Part of a small language model's weights: no biases in attention or MLP, a variant of Muon for these matrices.
MLP neurons of a small language model. Each row is named by its layer, matrix (gate and up: input weights) and neuron, and shows model dimensions 48-143. Each number is 500 + 25 x the weight over its row's rms, rounded and kept within 0 to 999. Numbers have three digits each. A neuron's up and down rows have the sign that makes its largest values positive.
A block is one neuron, or neurons of one layer that tend to fire together. Before each block is what it responds to, as a language model described it from the Wikipedia text at the highest values.

"of" after leadership titles. The word "of" right after a title or role noun in biographies, as in head of, Director of, Governor of, Duke of; weaker scattered word pieces.
L2.gate612:497525533501496500497493503523511466524500523529485490481528483474476519507477489556528517511529520503471494456518488497532496487468493522538467489521530537513521506472474459511539537485484466486536540494508499528499505495477484532494524511511510472496480469505533506505511499504503513481
L2.up612:474496534489494544486534475469472509503496508480498480469485478505461492548518477557466496512529499530534525480554503519495517447502503483538443549522493469508500479502505490487486537471467473473493531535475528468506501488484540576496483485491579472522479510533518519530485512488482482494

Founding and affiliation links. Verbs and prepositions in biographies that tie a person to an organization they found or belong to, e.g. founded, established, member of, Director at.
L3.gate899:528467526464517474499497465509542507521492527470476502474518499457501521484504525536506552500513476488536478537511516513508473509499487516527532501507517469538489514490502480513557509531513489521469480487498497523499530519501504485508502462525492517559505495455554466474482557474509500498
L3.up899:484487487490489535479482489447488528464497478528518532473468546490512499481510491506488516486466473470523515498516539503518505524450474506471464526504546495539520489484487505547500505461520467507528486527438513523500460522503524504511477485486477557523490531478463447500510493490484509488
L3.gate1248:511545522467515461484523492482496509509475551447453485512496527464516488458485506507489537492481510475548507497507545491500463530481504472488483521516483516443505491480540538538467467509464488504536506498488540507503486544525509508508466479480484481490502449502538525518471521479496469489
L3.up1248:520536498498510482493454466506549520529503480508507539474524447499508498499512506528527548519529502505477495499524522478480516483529491524493516481513495473506531523515507544492506498517500498485463508477481459484446466497463512463499462532511493528517543498521522489504510517523478488535
L3.gate1387:495499499505495478540446466521508491490548512526502490492497466529484501460491512467509464479509523501483522522535504539485499491495503511516517510524564462532509468432447498476489450536510534471539490506536539473499490513502458465477468477529512476466491467520517496507463468518504497488
L3.up1387:485474474472514499516543559503531501496483459517537499467471470478481538476485493510517464514529526527510520542530494508488503525482509485492495473477467526483521493459478487489504569479459520495463481524493465464529553463513505461466506510488556485534501498477535498486540513511528515468
L3.gate1587:491493478505530512520506506479506488509510516533474515504507535474514492470484503540452493458479508484504500519503513523428509436503466515500465526528474476509520498520497520517465524509531479521477548520461503478522530508503466521459511503541519500451486499518507481549494518460479515501
L3.up1587:486485499501509515507497494529458516490539484547513515461539520505523480480473543522519531499503541449506520526491484498491484512489470514472489469532485486493553539483493539511499483489502457529455489554455501453451543494480502513482494496529520523508477505527503529519511480459475506486
L3.gate1608:484471498478508521513501522496507467492510531491494466500455495521510467494491528525521528453541553477528515529512522513519519523474522521518462544467512535465485484536516532533506471477475512500507480526462529510513529518465518484501480537516556482510470502504485485548523498486503516531
L3.up1608:498495466489517480488460512484507512497501507496474499429496525470516493524507509501524529486525519519527459495535493525455494501502482501531530514517522541480438515499491513474476471512528506474501495491504548484472518489483506528517470481542527518500508474514547496524505475501564503475
L3.gate1802:481504519508485506504460545483490511491501489492519534453537525522519475481432532489515488511508516502485466459436519472484496483494494510511459533488495556476484502483512521499479462519469456500523444515505517436513483516476479516518477523513538496481481520519521511509544520465494484490
L3.up1802:538525514463498543475520536487512494480478517510517515525456562545487504496509502498528472491521578526539496458533487486500498496480489501486476547491491515500513482486492516536458521503534491511477499491500506503524489522450535496499529581500519487495465528563517488471518499480476499499
L3.gate1992:496490514499489489499535481440519470504484512473503473520491507544500511477471495502461516474502469509483478504539543525494474529480545481489502550489506531515481503482549546525478485514476444538509500478490511445499508505522479465512493522477595474481525426508501502473530547515508430507
L3.up1992:493478495487508519517487481527514521515504506488519485486454556493555496485494523537520524516444471495466460551532520485491479497501497529485514511538462536475490501541530452546525513509491502477480489511515511508467453505496475498525522531499509494493486494487543492490487480456494499452
L3.gate2008:492492546495535475535468517501527484493488514495498474457466479467547509475487490510502510524463496482578485547528517531461469522464503516471522515453507524473509502444469544552492479517463521489540484487536556512476507497511510491473480532484536493510476490489509489453467499493497493500
L3.up2008:565510495497501492481470501552544512473445531522499465463479507473437493517522516496561497502516544487489500519495527482519483530475480508480526500488488519513521462486508496505501471514487480517454484506469444490482456483506502459495505494491500447515495447505476489517508558500492466482

Preposition after role titles. Prepositions right after a job title or role, linking it to an organization, as in head of, chief of, director of; also employed at, generals in, released by.
L5.gate612:484535484504511527524520508503495534479512525491496505550515515481497513495471560496534534473515484438476479515503495542504542528471506531542489482557489492495520576518481465541473493473480437504502475462490523499466485522536491482496479551523533481471507531472511481494541489496486511498
L5.up612:505493515542485539513513518531461463492487500530501526518469547484477492496451502492546481442463530530523509547491456529495533498462489507525531494535478544491494487517472495513510498481522481488489482486515493514462526468487529498516460499506499477489521529515479457505548521480492463497
L5.gate654:474475490465528479503498452475496459559497485515496502472505500487514513502514524508513569471520518497554527543493496531484489491488521537541528507478529500515500494507481503500493540556501534482496492541502461508501510453513491512433512489545526487530509498544533547539481502481459504508
L5.up654:462508527488484466463490493524492469520504521539524470476495487531490549486467464537520539425520505549526507547501525532505476561516503552503504533479502493519510502504490517504563532491497522508497518538471503504478495529501509521462480506541536481495508476573528489568499514509491476574
L5.gate759:475482506458472539487495463450473502474515507510494523499484512533507485511493518544486518491461534502541484544509505528502504522505502517472451449462507499475483489500509501513509503492473496509514475533528480480466482524474508448483502514499545505510455458505507523557488524497519456497
L5.up759:478510524506511516496523539483486505510510541518527513507523515529496483513493463481518494553486541492504507494520505471494507500515509503455523489485506477476550470473484517496514546514500483518452474472515474497495504520517515542445501514522517498481519543516482472519513497455464537516
L5.gate914:474538505512511477546478527503497485521515523512465515537499522527514501448469512492489564519490537533526481508524499513492511498501488496467528515470509516466514512513524458517477433489478503509542499480524476530485504542511486533509467513510509493422498502506495499547536538498539537471
L5.up914:489516503566538526545509503477478538516491472517507507516507508514497515500492489452491450493503516490545500534494497491498514462492474503481490455525553490539522537474530485498494487517489490486478510478484499514473540512478530563518521537512462502496530520530495474508523489487480517468
L5.gate1376:509512533478539460537516517508500524506475523498525493483486508486508467494502491512483513499472502532481483519454482545490478500530525474502539504474530465524490504491539491525475508534506485487508539542500510499481537524530525494493446529535514468502537538462530481485498520486491500496
L5.up1376:551439522514535484521521507527461479488554502494512467520477560475527529493519489518513522512540489485488535489491471517520503545522521489500496532517510534507515473434506469482501506462461530507491501500458505520481490522459541491480511545500531443492486498533519519480518509501513472506
L5.gate1400:512471518510511469520540495511498520529482516462521452499516482550443414514517530533474509470521501526515454511489505539460467507520470479467461491490537518528486480498480392458552471456503447533498511474461523578517539441456500515541515542528529507491530498468482494482477529528487503516
L5.up1400:487520519486492481498520527499493490521557478498522496428460484504496485549475486476482481523503493423474450445505483531468489512463451512525517492488476479519486487489503522489502484480518509486527486544491507471487533516505506520513494492541521502524501508460492477497497482504457500476
L5.gate1740:488506541516463456475514501502509548517500508509501489506512484469488530498475519489478481486508455488547527528489488515525516493540447501451475514546480539502484529488533504506516484543504527492518517526469532517454503514502501484507526503523519524488500560454496483498483516487529462522
L5.up1740:487504539502524479511496499482467487491484471538488497533455517485471486506513504457497498501513521457494437535526502484476514501538566510543499499530466476486478494478491524489510473482462520520494448476447468497504525553503544502493443479527447497499522527572517473503497515481533524482
L5.gate2129:499514542520509518499552522579490475514493465524497486508481524492508513498515533463448518527532500505519487516494482517479530514480523492483505509517542527571526509503506470548479518526484456502544480506520511525487512511515529492501474541530532504459466526536485484521500480501479526480
L5.up2129:543521535483522484492424530523519491526490541521503475505461530493463482510477513470508497505506466468488452519526501500505505519521523493483479548494548529519475472507533503536507479538514509555510492538516499510521547519505494530479487505504505467523497509523525464479540492499536528536

Institution location "at". Mostly "at" before a university or school in biographies (professor at, studying at, educated at), plus "at"/"@" before away opponents in sports schedules.
L3.gate497:500503492473522477525458542491530489485480563499527518467509579502495513476473536535491535544510505506505550494481507513510500488509517538489527462514525504495495493478495524488534505521501496501515511504438521560473516482496472490527521507471504471555458478493546496498512490468516501524
L3.up497:460484489476479480521497505494501500499490526500472473490509519509470484518500520519487560548515533503517540520478450518484494520498522522510504501522503483509521473516530546505530498513539495491482569511529490523496492468502470499524482492513489453502465475500528545493501526464486505495
L3.gate751:452518524462527489497460561511544526522510496503470481509485497458530503491512489517492559521488496551565466482502506527465472500466482510463498510467471442472472534486501557517494535519466539490518486545498485509478485486437490506527514482474486468496503501501481507501480488505483526532
L3.up751:505535458508516436477480483493484505514518497483509544518457512470472505489479503510516517544511522502501482528505430487471474509507506520524516542530528511501503511473505516527567447544531475507491496430469549490488489492512512493501448517440447485524487492515506512516466490500510482459
L3.gate797:529484482563547515508513489479508496495477514498474506509486479523493481441513525517490516512511524518519516511473517525465523518560497519477511489498542500544470517518523497476473505583480507546508520534569502465499525527469475503485543465487526498501495505496485463477475502470499525546
L3.up797:555487506523494494470497549445473499508485497540469547499512483507500505490471516481481501493495518513494545521513472498492479531595523498526489454531537499527476532486491494529520524492490482502517480480521479472493499482475455503545514479493496496467465503494505539512493488480465455494
L3.gate1235:470498524485477493490505513443501496486482498517501539478473517481561474465468445504528523521482507523538485528507465510495498484520476512524509479487493531514500537506498505530542507489543512488497499495513531559491476526510508512523526532465505468515494484482490464472504475474493506558
L3.up1235:488484475486500510515514487457543503511538485503482462545505533513474534441516454533501504523523442526504479502516447525506521512511497499490527516466502503489511484510509531482535523513517466512513532515497493460466506511512478501503500488483496504479553508503493500494461518472513469494
L3.gate1236:501456496511503480520526537500518494528532496502489504468497481490518559459482543487445491491473527491524514537483512523500478465549478503500463578515508508511495536482515513499565443546518492542503504507506483509470456506489478512524465484525542506512496496534505524521518487553504497517
L3.up1236:512500522521500490515512533512506493518503492498514522485496565467480490517483530480446536511510504504508514511503494518485508469529477536499511564509501517498500503543495504533532464513496510550526536510514473468475493472485492486488509467521518516486454506446524468547534445502505519506
L3.gate1308:482544528529494535543512504497493506504506511476494496484505531467516463519507470503510491501538501449508502520494476510497475543479508496513514547478481500517470439497483497483479525499556499523459476470511502437466497521517505534507477474516504479485529478492489511471504511497496471503
L3.up1308:497467497469519532512539560521472467498518523512513497505481497482496444442465470513527469464522535464545514498462470531472514507516479487532513510485521546484505502499472527460482461471466472595506510496485549521497527514466473489468492508522513479492475483462503526498483502462508510463
L3.gate1317:491486494490450466523456511508494491459538535519543504500469501462490516476454574544471498505485494498533495510521516484445475513547509518519511507506467507526534483503506563511502499527519510548486486475466478515475522476491467485466527486478515497508458550500501486488522456531494528517
L3.up1317:510452457463502447523485531495513511455495505504533518503454537517506502492444541532490507522542516509539480551536486465441451512537459527530529553521485522508519462473515510542504498517494451576454544518512507482494486482471476520465525514500494521512476512536517473518505476468478530481
L3.gate2202:486490523498523507494505509485520520507508541539547488501533479504543501489521503497501483505451545501520497491489518452520489496481460498472495516532508459518501487478509484424492525487475451484457499505484501470497531502513456524487497516504483506488509462532502557533510521483498498504
L3.up2202:495530518478542521508469533474508505499519508530477515494477490493556501513491514523502530479510521487458493499492549501472528455540494478514524497501530528463488515491497555533521530506492526514496506526480493527486501516491466515489511464568528500526501438488486512535510506468466480539

Word-completing subword pieces. Final or middle subword pieces that complete a multi-token word, mostly chemistry and biology terms such as kin-ase, methox-ide, HomoloG-ene, stratosp-here.
L2.gate593:551510532531502505505529527567542547505485488477491501519530452542521490487532510506496463547490486517501481481499484476517498526511451457482450489478515489510523488507527551498496528522487489506484508519519521503534477534493479509486513499493496504492481511449463534504484500472558535527
L2.up593:510533518507516540509489463491521508488490516519515520539508457476527493501483499521500524514522498491510493475477502514482541498493505514547509509460497484544536506502509503515462509499503499509485482498510530486505506459478454495469517464487507528510475456510505516511505512524495476506

Place-name slot. Tokens right before an expected place name, mostly in, of, from, near after born, died, lives, University; also birth years in biography openings.
L5.gate27:494533499516480529475495514467503518504464433473519522528508538495520529506526501497505543552537533510477487466497485483458466533476486512502498492518478504472528513504520503505515526500538516502538500500489532494471472495501487503532526474494490503510461488507538492535506534471531457493
L5.up27:466506477524498523502497476536482432552501470500531495498525517507453491509520496479488495518509521475508514429484460476504507493450551489525544457520458499504500513497502460522491506479526545494515520444505510513462501493500500524512528457493477498483496521501512489519497503509514512541
L5.gate288:521518547471538465508469524530497486477521526498509499505497486496492494502508518512553468482501518487513552493467554531528485537515528502457521499529504447513537524458520494479499516494526471494514496461555499460520507497486460475466548507523519502503501426526521509484505555523543502555
L5.up288:554522500513500501548498491495509462455490517496495503489520454501478509494531479469504465500511500470493517477475535467529518474495475478486524507514487517491500532523513495495516486505519489525498516496516486491499470514513492513486509517513515488481508503507512499503514551515524550517
L5.gate381:490482503465492466486488512505481494472493535466513515494494502514499539490526539498481540567482490565537531508492494463505468485507568535502551488507454505499498437502520499510500502473496439518526466469508510523475559484500467542518523457497486503502484487504523485487501557446486503535
L5.up381:477513511501513412516464483478498475481501495481538507487528509497555465514461493538510511498516543491551514481547464467482494534497522490549531512491478506515513488475518468488479507502494480488520498497500549504497501492548518479463567513471566542525470479514523500494514487520465522530
L5.gate511:475528479493503485515496486534449513467443493505469510493468487470469530533486528533495521516512516507526501520472512468472481496505527491510418520506535503485495471529533469493481504492491479534509494505512515453506536454504489526502518472520508531478509503533508476499536504493549505533
L5.up511:485545503496537441498509557485523494450485468503514505533506497553452540547499480536541486529520489505446468491506508479483529530548535501467511506500489491467498496532494529532492506545507507518525485491502486464508534489524557519505506504513525512511512471504470491536453490486483484478
L5.gate666:528520525533503466485471500441504504521493489492505510459498545545485488521472555500519503541532462502506524472504477497491479487522517506507507481526478515456512526512500508520559505514503514493478515539499505515465509490473517518500510466508456481502530506521508501499463463510491467534
L5.up666:455523489511495486513541452508445515473479458468505502489553518515487504474523472494540533490501500526511529510495535485538472505537506526529494469537458483483503485532517530482520493538480492494496505508508535493435505482436516551525569491481519495530503476500500546483518512496436479523
L5.gate1068:501506485515504436490506545495514493511534531523522488502494563520521473520469511560537515517507472499523485501494488514475522470508524508489511469465516530499509488528545502504499493502468512536495502519471534486491467489482534497561486480466532529505460481448466519482491495447458528536
L5.up1068:448506490499502530499490495477496526480503482415514537504508482484511512472479540503516486497538501482501519495501481486512503537510479546535485510515505501505503512508532490476485485511455493509507511463461529468473492524506544503497523464479521531566512473541478532457482506479505474521
L5.gate1993:511508508468496485500492504489493448523489509512513457461479532479475477522488507480496508523484495529483458513504487473458479500472479495495569492486466494485463546521520490521496524526478533515515471549500539506507483484507508518485508454533553501517541503498538527457520520478546474511
L5.up1993:481552502504506502468508499486472487537469448499473457514477533497499507464496477537520504505497496536534484493544516472457548513447522503540564477513470475498473478502523506498479515461513528526501516537540495491488480467494515509481538453524465474520513498488498505499529500478508496503
L5.gate1996:462508515500497499498521475510485488529461512551530510518532536525559518479483545528466464476519534470509569466537458462476491502483488510456495470480518510484480524520484505502532508497482486478534452497510545497520535498525476472498535493510527469523498458509561472492507509535492496525
L5.up1996:482503508518481524527559488508495511505505494519513517453562504481518509505428490538481515497473496514456521508542501446470498537521473564494522535519497492483481485477502513527497521521483505490471562509520538505509540521512500511502527483485472501516536509484497476525475541518524484537

Technical-term word fragments. Mid-word pieces and hyphens inside chemical, biological and taxonomic names (car-box-ylic, al-k-ene, interleukin-5-mediated), plus scattered function words like of, in.
L5.gate634:478491482502462529495516505530512487438570479535463497469495480472480515537504504500512515557551482518475496505498469521462502510504494490514479505515537491441532501492510498468476526522481482497508540542496507472525538516462468508544440491444549507517515480522509481526546497475498526514
L5.up634:532504503510425534554488524523517464494522516570474453487489492483468485530494468510554507516455531502513488442478474492502540467518524499522498501543472534496498471467498517519508472489466503482494526512559485502482484485464513496504522524485510507515459515485453454540529491461535547526
L5.gate647:504514514496471469482511508524494475498509472544497426524534486508478459510516548471482506511490506518474503490514499488481499479462482481523446485522513475485524516476489510490476479514485468492491449481496494500500511501502459518494492504500458453503519477489520460486503491464529474494
L5.up647:482485480505503527482469497482516522499461463495510536560520536475491521525502500519520530484479511498495490482523504496458517519532505476482468506532525515485519516505549533513508511510499485504468509490477504491504483466493478526487510493508489510499497475503512504523467476548466481491
L5.gate704:490558524520537520518484511504528491492504486486507465502532463516489529472497525538491436472507493475518453513529524483478495482484491452488503498484477482509498518495482526510459547453514488525529482520499516515506478511493509525550504464488530485474503503445461549503539539528491514528
L5.up704:498500524497530462484539548505478493474498522527543523502461493482489524527517534497524499503524539511490528535480536493490504488502481471498509527513493516518502519426505529567511490516488481493513497503502516480462507474472463494519465503493493504534490505491505492515510545513486487511
L5.gate1329:520475481465522501523511508493482492514567484568435483461508496554502521461512548494474502499513550495485536489537486467468499487557458472478508487497511505470522476499490483507486508499483489469499509482476512507549488541444525509495506498508468465548495542478459499497556491472472485537
L5.up1329:499446513464449493497547481509507485453486462497532494488502511492485517530537500515542494508492508502497487497504489520473523496481498475517518482507561495483532482494476506452473511523488541468490513470489490494526467487509477491505467514534554490541506495462448517520482547536486562522
L5.gate1571:475503500483492491532484540516468494461499460513476509472478468467498488520480498487509526504505482490489506436502475477481516494517463483509532499473510487502549476468504517505536473517502526507517536533505482527519514513485497506501518501526476535479485516459466503495514529480479475493
L5.up1571:503514513546561498519466526449481468511459510492480520454540502519488527535519521467494503535509503512525546531458442473546483488534485481505522519490504490499500480461513529520483503513486519490488493485530493510478472503492471482526500501483451478504532483456494516507468518493505507507
L5.gate1874:553525547534454486490522506496490527467493517496478478488545511451498510494501513526523527489463527521512491496522511541485502531502521475531500487484536531474529476510524532448517529491513477483498447524532515469515502478478513511512502486469519495525487440495457492492542503520522504573
L5.up1874:518532502504479514483460515532489521473464497509490453510502453476501474504528501515514539488490501548491449504503474562508516528491529502509499506517541510486522472498531497480505515495495461495497493495505545512520532486462511520517484471485480491561524481499511527497525474504538494553
L5.gate1963:481471544488515500494474492481523480510466489504479472468490470509525518551484505533511486554491490507494513460544502504481511512522541478503508495482526530470463500538479503533458527527461482501508479509467525509469489462508451475528482495445509463462482515478462477487517467504490502500
L5.up1963:519485571511486469499500504479454469478480464494471497485468500501523463508529520485510506532476517492513500490493508515492490484521512482498528429485530488437524491532509502507512457488440523510514517534501514467488473484430464522516437521449507523504461508471527492471503464518505541509
L5.gate2020:491500536477454536504492481497475485497500474488489499466503467454462518524500512476483502510524503521500534485506519518457498494530524468499485487479490508478482461515494502525468490536469510433514506501526495473474470521486479530580444482508507507489517462528508488541500488517485501494
L5.up2020:475485514477481523496516469530517467492503532470471485481456517450465520556496481515528511533497468486517504473484489493459514449556567471480499499540477519483505489467497524519475489492481532491494512510521520500493464528445537511544494521493526471513504505516524501489481507498525498483

Location prepositions before place. Prepositions like in, at, on, to that come right before a place name, often after located, school or camp, e.g. located in Bell City.
L2.gate650:520500524531454493510546515504505427520484553498544506533487554452494585522512515504494544482535506514496495514477501514522474475471481515497476468508484484479485488524494485483543536466515530493501503490506493473472520532495497512438496529466455470474469535499550528504482510509525457529
L2.up650:492512478544533509514523504501537456521515510528538534530552512505509513486517553472480474514500464541501541513505480487505492533484510518511507507502512519520495517503498498483472497488461537507521511525525504524478526535511483520489540482511543491491476491506545507428471502497465494504